MLP neurons of a small language model. Each row is named by its layer, matrix (up: input weights) and neuron, and shows model dimensions 538-633. Each number is 128 + 24 x the weight over its row's rms, rounded and kept within 0 to 255.
A block is one neuron, or neurons of one layer that tend to fire together. After each block is what it responds to, as a language model described it from the Wikipedia text at the highest values.

L9.up242 [148 123 126 100 117 134 143 108 108 162 128 131 141 153 149 109  93 127 129  99 138  72 150 108 136 116 123 154  92 118 141 178 165 153 129 120 104 156 188 116 131 139 142 152 128 137 153 147 104  89 144 134 115 117 144 128 115 127 158 134  94 129 141 133 128 135 144 110 167 122 130  96 130 135 133 128 114  96  96 144 126 153 134 133 122 139 130 133 133 142 160 138 116  99  87 141]
L9.up341 [152 167 131 153 108 133 150 123 102 137 166 113 120 130  94 152 119 134 109 133 131  97 107 137 102 121 140 179 138 120 114 139  93 144 106 104 123  90  64 110 122 104 154  92 110 110 165 137 142 125 172 157 128 157 146 143  99 128 148  97 115 112  95 155 126 132 178 131 124 157 113 125  97 109 120 116 157 136 123 156 145 136  96 148 124 115 130 123 128 152 103 123  99 138 129 113]
L9.up417 [145 105 149 129 118 113 118 152 132 178 133 133 142 124 148 184 144 152 109 124 140 126 157  77 123 117  80 102 162 136 157 152 117 112 116 102 117 136 140 138 151 161 137 127 133 100 145 108 118  81 133 142 144 129 166 172 130 132 177 148 144 132 114 121 129 144 138 138 151 130 158 132  96 104 102 135 139 113 148  92 108 101 128 112 164 107 141 101 160 139 128 106 110 101  81 138]
L9.up713 [186  96 119 142 152 111 126 125  72 121 102 103 131 149 138 136 109 117 147  89 156 159 118 135 135 115 126 123 131 124 128 100 148 109 129 156 121 163 180 102 164 132 129 132 142 150 131 119 146 148 123 110  97 159 131 114 139 105 170 139 140 136 155 120 134 137  93 169  91 119 124 130  76 131 133 130 106 114  84 135 137 135 152 106  71 125 149 143 125 127 175  81 106 136 147 160]
L9.up1115 [143 150 123 128  67 124 132 129 157 121 151 133  97 125 148 143  62 139 111 122 110 118  99 152 117 135  85 109 165 139 106 129 124 151 118  97 137 144 127 142 103 150 147 124 103 120 120 124 122 123  90  98 116 119 150 112 152 122 104 150 130 112 153 137 121 122  91  99 134 110 124 135 135 110  90 165 145  98 117 146 106 136 110 148  67  98 178  59 110 116 139 111  90  76 111 156]
L9.up1154 [135 125 126 137 121 109 169 122 116 137 127 125 142 145 129 105 149  85 136  93 136 119  93 124 139 135 138 129 139 151 139 103 147 119 140 151  91 187 125 103 132 180 148  83 110 141 134 136 158 119 113 140 101  95 126 150 137 114 125 155  70  65 122 121 123 138 104 140 131 142 183 110 117 117 171  90  88  92 100 135  96 134 116 125 101 179 119 104 166 107 111 108 145  99 140 127]
L9.up1266 [126 157 160 184 146  94 124 163 126 142 155 107 117 131 141  84 103 121 136  90 153 122 117 169 142 167 141 120 122 147 124 133 122 121 144 148  48  95 104 105 164 102 166 133 126 112 143 102 112  90 150 157 139 129 137 119 154 108 102 153  90  92 140 147 143 126 124 126 137 127 131 122  92  93  94 110  87 122 127 109 131 122 126 151  75 167 131  90 123 109 170  96 151  91 132 137]
L9.up1274 [145 134 139  63 126 128 142 113 126 130 114 140 103 127 136 125 110 109 105 115 130  62 114 131 121 104 123 179 131 132 100 106 110  99 130 108 125 179 164 116  67 142 133  72 141 156 112  94 125  81 151 111 130 126 146 152 156 129 159 129 129 132 115  64 189 112 153 165 108 174 125 128 120 121  83 131  97 106 124 144 119 118  85 136 157 145 108 125 140 122 129  72  97 124 113 161]
L9.up1765 [138 153 111 110 116 140 139 140 102 151 142 144  98 141 128  64 116 102 130 157  68 159 118 134 107 140  87 131 136 136 136 142 109 114 147 137  97 136 149 132 135 105 133 124 128 129 183 165  99 157 111 175 109 126 137 113 129 110 160 123 124 113 117 142 133 149 163  66 140 148 112 144 145 125  88 108 116  69 117  84 135 146  83  97 137 141 135  53 149 111 112 162 163 109 117 151]
L9.up1812 [152  86 142 135  97  88 105 109 133 172  84 158 141 141 111 110 110 115 151 151 124  84 108 134  98  97 100 135  83 157 177 169 178 125 137  77 103 154 139 155 115 137 117 121 119 136 106 163 127 142 139 149 126 138 122 158 174 102 166 121 123  93 175 158 157 121 126 113  98 132 144 156  89 161 161 118 161 134  93 107  80 105 121 145  97 169 141 136 104 118 144 149 160 112 157 153]
L9.up2011 [152 152 124 134  99 115 122 141 120 157 104 130 124 122 108 173 134 150 114 103  95 124 153 113 142 141 152 134 110 101 138 133 113 137 129 111 102  68 133 108 136 148  94  94 105 130 131 127 131 115 125 129 121 173 106 120  87 102  90 124 166  94 142 107 175 124 135 157 118 128  98 139 156 138 124 136 184 158  96 111 142 148 162 125 123 120 112 159 166 112 120 131 139 141  78 135]
L9.up2298 [187 120 113 131 136  94 171 149 163 160 101 132 142 161  96 113 121  97 122 106 177 116 153 152 129 120 147 126 110 139 126 159 129 140 117 125 128 133 134 121 103 147 155  79 129 161 103 175  73 129 160  99 181 154 139  97 158 141 129  74 112  91 152 134  99 149 116  95 129 121 141 186 102 142 128 119 126 104 138 115  72 120 129 153 106 118 162 129 114 160 101 102 144 146 143 106]
L9.up2311 [147 115 108 144 146  44 151 127 109 121 149  89 123  97 167 129 113 145 100 134 166 153 104  97 156 115 137  99 114 134 121 119 126  93  84 151 122 104  84 163 127 119 122 156 170 164 117 177  97 156 141 119  84 182  96 157 116 131  97 133 134 125 125 170 162 127 100 112 112 144 122 138 121  87 106 186 137 128 173 110 142 122  92 118 140 114  97 149 125 135 153 114 180 141 114 125]
L9.up2332 [145 132  78  87 113  75 128  99 109 127 104 132 149 121 155 109 141  74 143 114 176  65 102 110 168  90 147 144  94 139 140 105 162 148 152 132 100 122 103 127 161 134  81 118 120 102 118 126 122  98 169 127 139  83 119  97 143 103 155 108 114 149  92 170 159 129  82 151 109 151 146 118 140 106 111 150 131 111 166 104 130 108 101 108 115 114 140 114 133 115 149 137 116 140 148 162]
L9.up2402 [127 119 128 106 114 172 101 109 156 118 139 132 142 139  73 170 139 153 137 113 117  73 158 131 115 147 138 121 148 129 116 121 110 155 140 139 136 138 129 123 125 194 170 125 120 149 132 172  93  85 142  82 122 118 121 148 132 137 160  95 105 130 129 126 139 107 140 132 149 138 165  96 145 123 106 149 133 172 126 140 108 137 148 127 108 157 118 126  89 172 104 126 138 142 110 151]
L9.up2466 [117 115 124 126 143 131 134 117 129 140 142 132  71 142 153 153 133 163 139 149  97 134 107 113  91 156 148 122 120 163 139 151 102 144 113 139 137 139 142 151 124 122  91 161 129 126 110 121 134 131 187  72 134 130 161  99 114 135 134 118 152 121 109 136 160 113 120 156 105 122 137 108 144 135 169 135 168 125 135 151 137  79  79 113  98 113 158  95 143 125 115 171 139 117  83  95]
Description: Existential and auxiliary verbs

L8.up1350 [188 147 150 149 123 170 148 149 125 126 158 168 154 133 115  88 100 116 112 119 133 111 130 117 176 102 102 119  72 162 138 153  95 120 154 129 145 162 155  99 114 104 126 107 158 134 169  72 118 129 160 134 102  77 167 161 133 161 139 158 144 126 135 133 148 124 143 125 119 132 151 113 155 137 116 149 113 116  98 163 115 128 113 153 153 130  59 109  76 117 168 141 137 115 124 114]
Description: Have/had and table pipes

L12.up1590 [116  99 132  99 159 120 134 129 107 126  85 122  86 179 109 144 134 149 129 155 161 100 110 150 135 148 132 162 106 132 148 107 136 115 127 177 170 140  85 122 115 160 132  94 150 163 110 115 173 102 109 169 130 148 128 125  90 156 138 107 110 105 173 155 139 131 126 108 125 142  78 101 155 118 101 163 110 124  93 134 126 140 161 102 110  91 152 156 143 182 123 126 164  91 125 153]
L12.up1942 [151 121 138 118 128 125 141 155 128 113 146  90  73 109 125 159 148 103 118 124 122 107 157 153 143 137 107 158 132 128 112 147 130 175 114 115 149 124  78 106 160 112 140 110 162 107 146 148 148 109 136 119 144 102 141 102 100 127 128 127  94 104  91 123  95 148 118 171 167 132  97 139 129  98 125 140 116 132 127 117 133 145 153 126 125 133 104 134 107 130  96  82  99 110 114 100]
L12.up2347 [114 105 129 155 151 148 139 153 141 112 138 142 145  84 153 147 164 112 159 121 122  87 101 138  90 182 125 137 137 164 127 132 134 133 128 132 136 131  75 143 110 150 114 106 145 138 128 139 147  78 131 165 127 154 131 144 107 109 127 111 163 115 132 121  83 137 131 106 122 133 107 104 140 140  80  91 117 122 112 132 105 145 119 149 109  95 126 134 132 167 148 135 159 132 135 117]
L12.up2536 [138 159 147 117 107 111 155  95 121 128 178 132  93 167 147 100 145 109  93 127 132 141 138 171 119  79 126 144 112 136 124 184 127 173 103 170 144 133  88 125 148 153 120 100  72 147 142 133  92 143 109 123 150 113 154 151  90 107 112 173 149 104  85 140 137 169 172 148 123 131 128 177 131 129 137 112 119 125 145 132  94 101 120 130 115  89  86 170 133  69 163 105 118  86 114 145]
Description: Post-subject copula

L9.up21 [141 127 126 126 111 143  87 104 165 102 120 137 149 126 130 109 116 109 123 151 109 132 106 105 146 146  92 121 162 154 129 119 136 101 104 131 114 128 144 150 143 117  86 126 110 161 180 113 117  97  78 149 103 159 139 138 170  80 115 178 141 130 194 143 108 142 113  89 157 125 110 119 132  91 160 154 180 157 145 154  79 144 127 175 127  72  99 117  97 145 118 124  99 108 130 135]
L9.up23 [148 149 141 112 169 181 137 160 110 100 135 141 131 136 132 134 161  95 104 123 163  90 132 129 153 133 138 113  90 155  87 163 129 165  94 107 122 100 128 109 111 120 142 109 135 133 167 126  84 118 151 131 128 137 133 197 130 135  75 129 127 116 120 128 120 133 122 126 138 142 130 140 130 113 157 178 118 163 102 107 119 155 144 114 107 150 114 160 154 157 154 123 116 108 117 107]
L9.up120 [ 97 142 168 142 104 133 108 132 126 144 101 120 123 157 116 161 174 152 148 109 114 120 160  72 111 173  87 196 143  97 124 173 165 119  98 112 155  91 139 111 126 117 153 118 118 127 103 120 118 141 119 126  98  99  59 138 110 143 141 121 149 127 124 125 107 161 147 151 152 100 109 159 158 135 131 168 146 117 138 151 120 124 123 128 129 153 114 166 166 114 123  92 106 144 115  92]
L9.up125 [116 106 112 113 176 125  78 103 123 120 136 146 123 150 127 137 130 128  78 116 131 123 133 171 154  92 160 137 139 139  81 175 101 120 114  98 122 131 171 136  94 122 183 128 135 109 127 114 130 148 132 165 151 133  91 175 129 102 130 152 134 107  80 141 162 111 154 124 112  92 123 106  81 142 115 116 138  90 130 124 124 120 148 131 134 155 127 124 148 159 154 111  92 141 155 159]
L9.up272 [112 103 131 110 159 158 125 155 150  50 117 132 118 132 112 123 123 121 131 106 115 104 179 132 155 119 162 145 148 124 101 150 121 134 113 150 134 129 107 107 125 142  89 115 143 112 106 132  89 120 110 152 172  86 100 113 139 107 106 113 129 117 147  91 108 113  81 114  88 150 150 113 114 119 155 110 135 137 165 132 140 113 163 161 156 125 119 134 121 108 121 111 128 102 137 110]
L9.up846 [136 115  70 185 102 165 142 130 201 125 100 101 115 115 133 108 128 142 150 151 152 123 168 121 132 138 151 135 169 152 100 171 143 120 180  69 132 112 108 117 107 143 133 181 145 141 122 107 127 156 138  93 108  86 152 132 170  77 140  86 150 141  82 102 131  93  96 149 146 117 114 175 106 112 153  92 125 110 145 123 103 119 164 136 140 156 143 162 122  81 133 163 136 130 110 121]
L9.up874 [107 125 126 115 119 166 122 145 107  93 115 152  93 162 117 180 124 140 118 131 142 150 127 118 131 114 125 108 123 142 127  83 154 152 100 146 133  80 103 131 118 128  94 115 177 149  74 131 103 120 141 133 145 135 162 139 134 108 102 119 110 104 119 117 100 116 126 140 109 175 144 119 140 115  68 120 108 121 129 151 145 181 134 106 158 128 138 147 152 152 167  97 153 142 147 119]
L9.up1045 [151 137 130 124 113 136 130 169 169 139 124 197  92 160 176  90 128 152 119 135 138 171 145 121 151 139 149 135 124  87 141 112 128  96 112 152 168 150 121 184 119 126 122 137 135 139 165 129 156 124 148 148 188 160 163 119 159 132 144  78 121 141 111  76 150 121 139 130  75 150  76 140 108 142 110 119 147 148 113  63 158 149 115  95 117 113 144 122 114  99 122 133 113 134 110 134]
L9.up1059 [136 124 101  80 101  98 151 126 167  95  72 146 125 120 143 121 111 131 140 166 120 172 122 145  97 126 103 122  87 165 142 118 145 114 132 133 167 128 140 112 131 133 162 161 128 163 121 136 148 160 139 136  94 137 119 139 146 123 113 115 149 139 134 144 145 135 137 150  95 127 127 140 151  97 121 136 146 105 111 119 117 120 126 123 137 112 135 140 129 112 115 164 159 116 132 159]
L9.up1298 [143 119 140 145 125 124 123 136 170 137  93 155 108 141  86  80  89 128  92 136 108  92 135 128  90 160 136 151 119 164 119 143 176 121 140 132 129 150 118 154 108 129 148 130 132 121  41 123  93 134 139 135 145 125 106 126 139 121 148 168  81 147 102 119 137 154  95 134 128 153 103 154 112 117 112  96 132 128 112 134  25 146 126 118 105 114 154 101 140 189 168 129 130  90 135 138]
L9.up1384 [131 167 141 139 151 145 151 157  93 100 121 125 112 126 129 109 109 136 142 132 119 100 114 131 132 112  77 117 154 132 101 136  69 151 105  94  95 193 155 139 117 149  96 101 135 103 113 141 103 133  89  85 151 124 180 124 133 145 154 120 126 109 141 157 134 114 122 156 146 108 110 148 135 130 143 124 120 146 113 121  93 126 108 151 158 143 110 141 111 154 164 146 161 139 113 110]
L9.up1805 [154 163 146 127 159 105 143  92  92 102 106 112 152 157 103 103 111 115 145 119 145 108 156 109 135 131 129 115 130 154 126 124 152 122 146 110 133 121 136 157 160 168  97 117 128 160 104 169 114 113 145 123 114  93 136 127 127 125 156 176 120 109 110 123 141 124  91 140 133 156 139  89 129 104 100 135 124  91 102  78 139  81  91 155 104 142 154 116 159  90 162 119 105 167 118 135]
L9.up1935 [144 134 163 143 136 185 156 136 118 129 116 145 139 164 144 109  95 126 119 133  87 135 137 142 140 124 132 141 153 121 108 168 148 125 111 120  93 147 135 118 149 175 124 119 150 134 113 133 152 128 120 135 155 108 116 114 120  99 134 112 105 131 134 103 152 142 126 126 132 119 123 114 149  78 156 131 113 119 138 116 146  92 122 128 142 122 101  93 136 155 165  94 124 144 128 129]
L9.up1996 [ 86 143 121 179 133 171 163 108 121 138 108 116 141 131 130 149 148 130 110 116 149 118 145 118 123 159 113 159 115 113 140 118 141  98 144 121 115 156 154 135 103 153 115  67 168 143 129 135 132 102 188 153 138 158 100  76 139 135 145 132 122 160 132  83 153 122 102 164 164 127 101 130 123  53 112 152 136 115  90 108 109 121  94 140 127 143 138 122 155 142 134 121 157 203 143 112]
L9.up2292 [121 166 116 129 143 114 149 100 163 117 111 136 109 182 153 106 150 140 157 133 132 129 153 144 171 171 100 167 123 134 146 155  86 130  99 115  76 131 122 124 145 146 147 157 130 183 160 119 128 130 122 115 104 131 110 111 166 123 165 157 138 127 113  92 100 127 111 115 129 104 147 159 121 123 161 106 111 120 152 114 148 177 141 129 139 153 145  89 144 116 116 151 149 167 117 145]
L9.up2441 [129 141 112 108 141  90 136 130 154  65  66 113 155 139 122 125 119 150 109 148 146  90 142 117 111 142  95 137 153 115 143 122 116 134  63 102 136 136 145 125 134 120  98 127 117 161 139 153  91 128 137 144  92 115 146 148 132 118 109 116  92 136 119 111 133 146 124 143  71 128  94 115 120 161 144  86 133 121 162 161 164 144 101 123 113 142 150 118 102 136 102 143 117 145  98  87]
Description: Parenthetical acronym letters

L9.up10 [139 140 152  75 108 124 100 139 133 150 143 141 123 156 114 162 144 108 132 142  79 194 137 180 170 127 131  86  99 116 102 156 123 148 119 159 130 106  86  80 127 142 123 190 101 117 100 132 107 147 117 147 131 142  68 110  80 127 171 186 161 137 138  86 153 132 106 144 151 150 134 105 168 111 119 124 121 143 105  89 132 162 123 143 137 143 140 127 127 126  80 120 124 145 135 130]
L9.up138 [125 156  72 147 137 122 146 164  96 147 172 155 133 145 126 155  96 121 158 130 131 124 155 173 135 102 122 129 131  98 133  81 106 119 185 125 129  91  74 140 160 134 105  82 130 119 155 146 122 134 141 169 167 132 105 119 124 129 136 133  85  96 118 176 142  90 130 162  71 107 116 107  78 119 124 149 118 136 122  85 144 140 192 106  85 125 114 134  94 137  85 109 135 149 163 148]
L9.up329 [114 129 119 157 110 125 106 152 133 113 136 123  96 139 147 139 120 143 147 109 104 137 141 109 133 140 115 125 149 157 114 129  96 112 108  98 120 160 149 133 149 133 107  70 140 126 157 158 152 185 143 108 128 116 136 104  72 140 151 109 137 109 115 115 124 114 172 106  86  68 135 134 138 138 119 163 128  93 122 115 124 170 105 125 138 140 138 168 133 146 104 120 120 122  92 130]
L9.up430 [ 87 152 131 129 100 103 103 113 116 157  95 122  73 131 117 117 141 183 111 131 159 119  71 109  93 146 142 125 126 114 110 120  98 118 119 134 125 111 115 125 142 118 123 145 100 166 102 138 124 104 119 175 151 130 151 117 120 106 136 134 122 130 110 115 139 152 143  74 150  67  80 104  91 130 168 105 130 119 169  97 113 139 111 132  94 113 155 182 132 149  95  94 115  92 120 144]
L9.up492 [152 150 119 168 101 113 165 147 146 168 138 169 157 134 141 117  97 163  80 157  77 142 105 146 130 148 179 132 155 102  97 109 163 128 131 117 125 131 118 125 110 156 101  83 126 179 153 149 133  88 153 104 115 159 144 105 131 115 152 107  82 109 111 119 120 124 141 152  93 104 134 115 120 139 151 111 139  94 133  95 131 162 157 181 157 177  97 121 117 141 133 137 140 108 131 168]
L9.up662 [137 152 141 124 118 156 132 126  93 122 191 117  85 147  84 167 102 162 120 110 130 112 117 111  95 104 133 139 137 143 131 115 177 159 122 163 140 132 105 170  98 123 106 138 120  86 154 119 192 133  95  97 158  99 136  93 110 152 156 142 140 114 143 109 171 154 127 135 137 151  80  98 152 119 165 125 133  98 130 173 147 139 188 145  83 113 164 141 174 113 106 138 137  86  95 129]
L9.up899 [151 105 110 107 142 141 135 120 121 114  97 127 121 127 150 144 165 132 110 134 125 115 129 115 160 150 144 115 150 136 157 114 141 137 150 140 130 139 154 106 111  81  98  93 107 150 129 158 147 116 145 119 116  69 136  85 132 130 143 126 145 131 143 191 125 119 123 167 127 142 163 129 106 132 157 114 149 130 146 106  95 140 102 145 131 145 108 139 121 109 173 121  77 123  96 118]
L9.up978 [129 108 147 112 141 119 135 111 137  85 152 135 134 115  89 147 125 113 138 167 136  97 114 117 103 152 106 136 174 135  81 109 171 135 110 109 153 141 125 104 138 170 132 102 115  70 154 152 138 111 107  57 125 158 136 121 123 138 138 126 116  82 161 124 114 125 108  74 146 129 122 116 129 122 131 178 114 138 119 137 151 129 100 144 107 143 107 109 119 160 131 152  96 111 133 140]
L9.up1145 [171 134 108 137 146 152  97 149 140 126  95 145 131  79 118  96 143 110 164 136 136 140 137 154 130 142 109 145  98 128  65 123 125  95 110 128 136 177 127 127 135 135 153 104 128 146 124  86 171 102 182 160 137  94 143  98 138 138  84 155 104 120 123  96 149 115  83 146 123 110  96 121 117 149 125 134 187 123 115 114 136  98 120  99 154 133 132 135 195 119 126 141 138 111 112  92]
L9.up1172 [152 127 119 130 115 157 118 160 133 111 134 163 125 155 131 122 153 136 166 123 143 156  86 133 139 160 129 132 138 161 146 105 111 128 110 131 108 149 104 148 107 120 139 167 107 146 133 133 145 114 119 157 141 181 116 141  71 132 133 134 103 106 101 147 114 155 131 147 128 118 135 162 132 124 102 131  89 118 151 112 116 132 108 124  84 124 117 143 150 188 136 114 118 123 106 119]
L9.up1221 [146 109 155 101 143 180 140 136 119 105 133  85 122 130 141 104 128  88 152 112 107 126 114 136 130 125 150 169 150 143 101 118 127 148 101 137 148 136 141 129  98 127 130 136 133 164 143 136 143 143 184  45 142 136 100 104 137 148  90 120 139  96 158 123  97 139 156 131  98 113 116 133 115 119 180 151 171  99 118 142 184 140 109 143 104 127 124 108 147 141 124 115 148 143 133 115]
L9.up1412 [105  85 135 119  80 169 132 132 135 121 132 145  89  90 171 119 130 120 128 125 141 124 112 164 157 134 144 154 107 132  96 150 131 113 153 108 113 104 119 104 118 148 128 115 126  68  68 141 145 117 125  82 124 156 136 126 103  99 153  77  97  86 137 138 103 138 149 149 126  87 152 145 128 120 147 110 123 175 106  80 109 155  95 137 135 141  76 125 145 132 149  89  83 131 132 128]
L9.up1850 [112  80 120 144 128 126 133 148 137 139 122  99  88 141 136 153 127 175 104 134 106 156  96  98 146 116 120 154 156 107 150 123 156 194 136 135 165 124 132 167  95 134 137 126 105 101 124 103  99 148 107 136 102 125 127  75 141 149 128 118  90 121 142 147 137 122 120 138  96  88 108 125 118  84 185 107 124 161 110 101 120 118 151 125 142 127 114 123 135 140 152 124 109 118  89 135]
L9.up1877 [144  98 145 143  67 129 166 153 155 178 135  88 113 134 137 102 116 126 108 136  94 106 162  96 147 163 157 124 108 129 120  94 140 149 106  93  96 104  93 144  76 131 159 131 122 163 109 118 104 129 152 130 125 125  96  94 105 185 133 145 147 116 161  88 150 173 116 153 157 115  92 127 128 132 149 111 100 105 113 112 115 124 135 108 157 157 137 138 137  95 128 127 121 126 150 165]
L9.up1999 [ 96  87 134 108 120 132 106 127 124 160 120 171 155 120 118 118 121 116 124 131 151  93 151 111 108 106  90 158 154 133 131 131 146 154 141 131 145 148 131 151  95 155 100 135 137  56 109 141 109 131 157 149 157 151 141  99 148 165 128 153 129 142 129 120 122 107 116 153 156 151 117 105  94 133 124 110 131 154 133  71 119 129  91 134 120 113 147 125 163 132 114  94  94 171 101 121]
L9.up2273 [126 126 105 142 158  99 136  89 130 137 136 127 116 127 128 132  92 123 102 139 122 159 161 121 114 146 111 135 123 140 105  89 180 118 128 148 119 150 155  92 135 134 123 116 128 132 140 133  99 124 129 129 145 121 105  84  90 125 168 116  70 111 103 127 138 171 116 146 106 105 138 103 150 172 160 135  87 157 101 103 162 124 178 119 139 129 107 141 122 175 145  93 102 142 131 145]
Description: Evaluative predicate slot

L8.up629 [106 126 116 175 121 149 176 177 130 151 145 131 114 142 126 124 122 150 125 117 152 121 151  88 146 140 168 118 113 129 126 144 125 128  92 176 207 106  88 109 100 132 134  85  86 147 127 171  98 143  84 115  89 140 179 136 143 149 114 115 150  80 122 123 131  84 110 128 106 144 134 131 120 104 104 151 153 105 152 162 128 124 141 146  97 126 136 108 127  96 153 116 125 133 142 138]
Description: Predicative "as"/became links

L12.up241 [155  99 115 136 123 141  72 113 108  64  87 155  96 163 120  86 166 150 132 152 127 131 144 109 123 144 101 136 126 117 115 135 144 118  96 136 120 130 112 112 111 100 128 165 101 139 101  93 145  97 111 138 154 141 138 137 136 140 140 124  76  66 145 112 136  86 163 140 118  99  85 103 107 132 119 119  83 136 177 112 112  91 121  74 127 106 114 126  69 136 119 102 108 124 123  86]
L12.up297 [117 194 140 155 116 132 119 131 117 131 157 151 116 146 114 111 144 116  97 175 138 105 122 111 128 133 148 167 129 102 157 115 105 156 150  89 110 142 151  96 154 141  99 124 135 117 130  99 111 111 147 148 165 113 163 123 134 118 150 125 134 124 138 150 146 124 160  95  97 141 115 118 118 182 136 154 141 136 162 143  46 117 136 134  85 132 104 176 136 137 151 110 116 142 118 143]
L12.up1419 [101 141 137 100 159 128 163 144 178 125 131 147 161 134 157 129 128 184 142 161 124 172 136 104 155  93 145 133 151 119 122 132 167 113 107  77 114 123 180 107 110 105  89 145 101 123  83 117 104 170  88 143 160 135 109 161 136 137 155 118 119 153 138 156 129 123 122 131 101 151 121 130  88 121 138 149 101 102 138 181 133 124 100 105 152 106  84 116 163 137 174 144 102 142 130 106]
L12.up1817 [156 149 170 122 140  91 140 107 146 148 110 134 138 121  82 113 126 139 128 196 131 136 105 138 158 135 123 135 157 156 107 119 139 141 120 128 115 127  80 121 103 120  75 124 107 141 130  83 124  94  85 101 126 134 134 170 120 116 143 103 117 116 109 183 183 116 133 141 101 158 117 117 105 166 151 117 125 177 134 116 114 117 140 148 150 157 112 136 162 129 163 147 105 105 139 179]
Description: Codes and acronym fragments

L12.up1083 [147  94  99 146 180 122 147 181  95 152 137  74 144 146 143  96 121  67 102 162 127  85 115 144 120 122 109 144 119 148 144 158 128 143 120 123 116 162 164 143 164 136 114 111 114 104 118 117 130 126  94 110 155 125 168 133 131 126 151 167 126 120  83 105 125 111 118 149  77 175 102 182 126 121 116 145 147 130 126 106 105 175 122 175 120  93 152 186 125 108 132  66 105 138  78  86]
L12.up1203 [ 95 115 129 120  87 109 116 120  77 155 105 127  82 103 131 101 114  95 128  57  90 148 163 143 135 179 122 106 139 131 146 149 124 144  97 132 109 149 163 156 145 157 164 143 110 121 144 106 152 101  75 100 137 137 113 181 112 108 122 181 112 109 114 136  81  95  91 163 128 132 107 153 114 133  82 179 166 123 134 144 126 145 115 101 123 139  95 150 119 120 141  77 108 119 120 118]
L12.up1434 [137 117 117  84 125 113 111 103 137 121 104 156 143 123 111 142 143 121 126 148 118 168 160  91 137 155 124 139 171 127 114 114 127  88  79 118 136 192 117 153 112 141  95  60 132  87 105 150  87  95 111  99 119 152 104 172 110 131 136 120 135 149 122 187 108 118 131 125 113 124 102 117 122 125  85 101 142 110 132  87 103 109 153  99 120 138 105 163 175  84 111 103 133 173 134 116]
L12.up1560 [ 97  79 105 127 116 138 141 117 156 137  98 129  89  75 121  92 129 100 132 188  86 148 138 121 143 136 132 155 137 173 108 135 124 161 159 129  95 152 165 155 127 125 169 126 130  70 143 198 133  97  85 146 109 140 151 135 144 117 135 101 140 117 136 129 143 115 119 129  80 133 137 130  92 166 142  93 141 117 138 134 120 113 139 193 106 146 125 153 145 146 147  86  97 145 133 126]
Description: Pre-predicate auxiliaries in biographies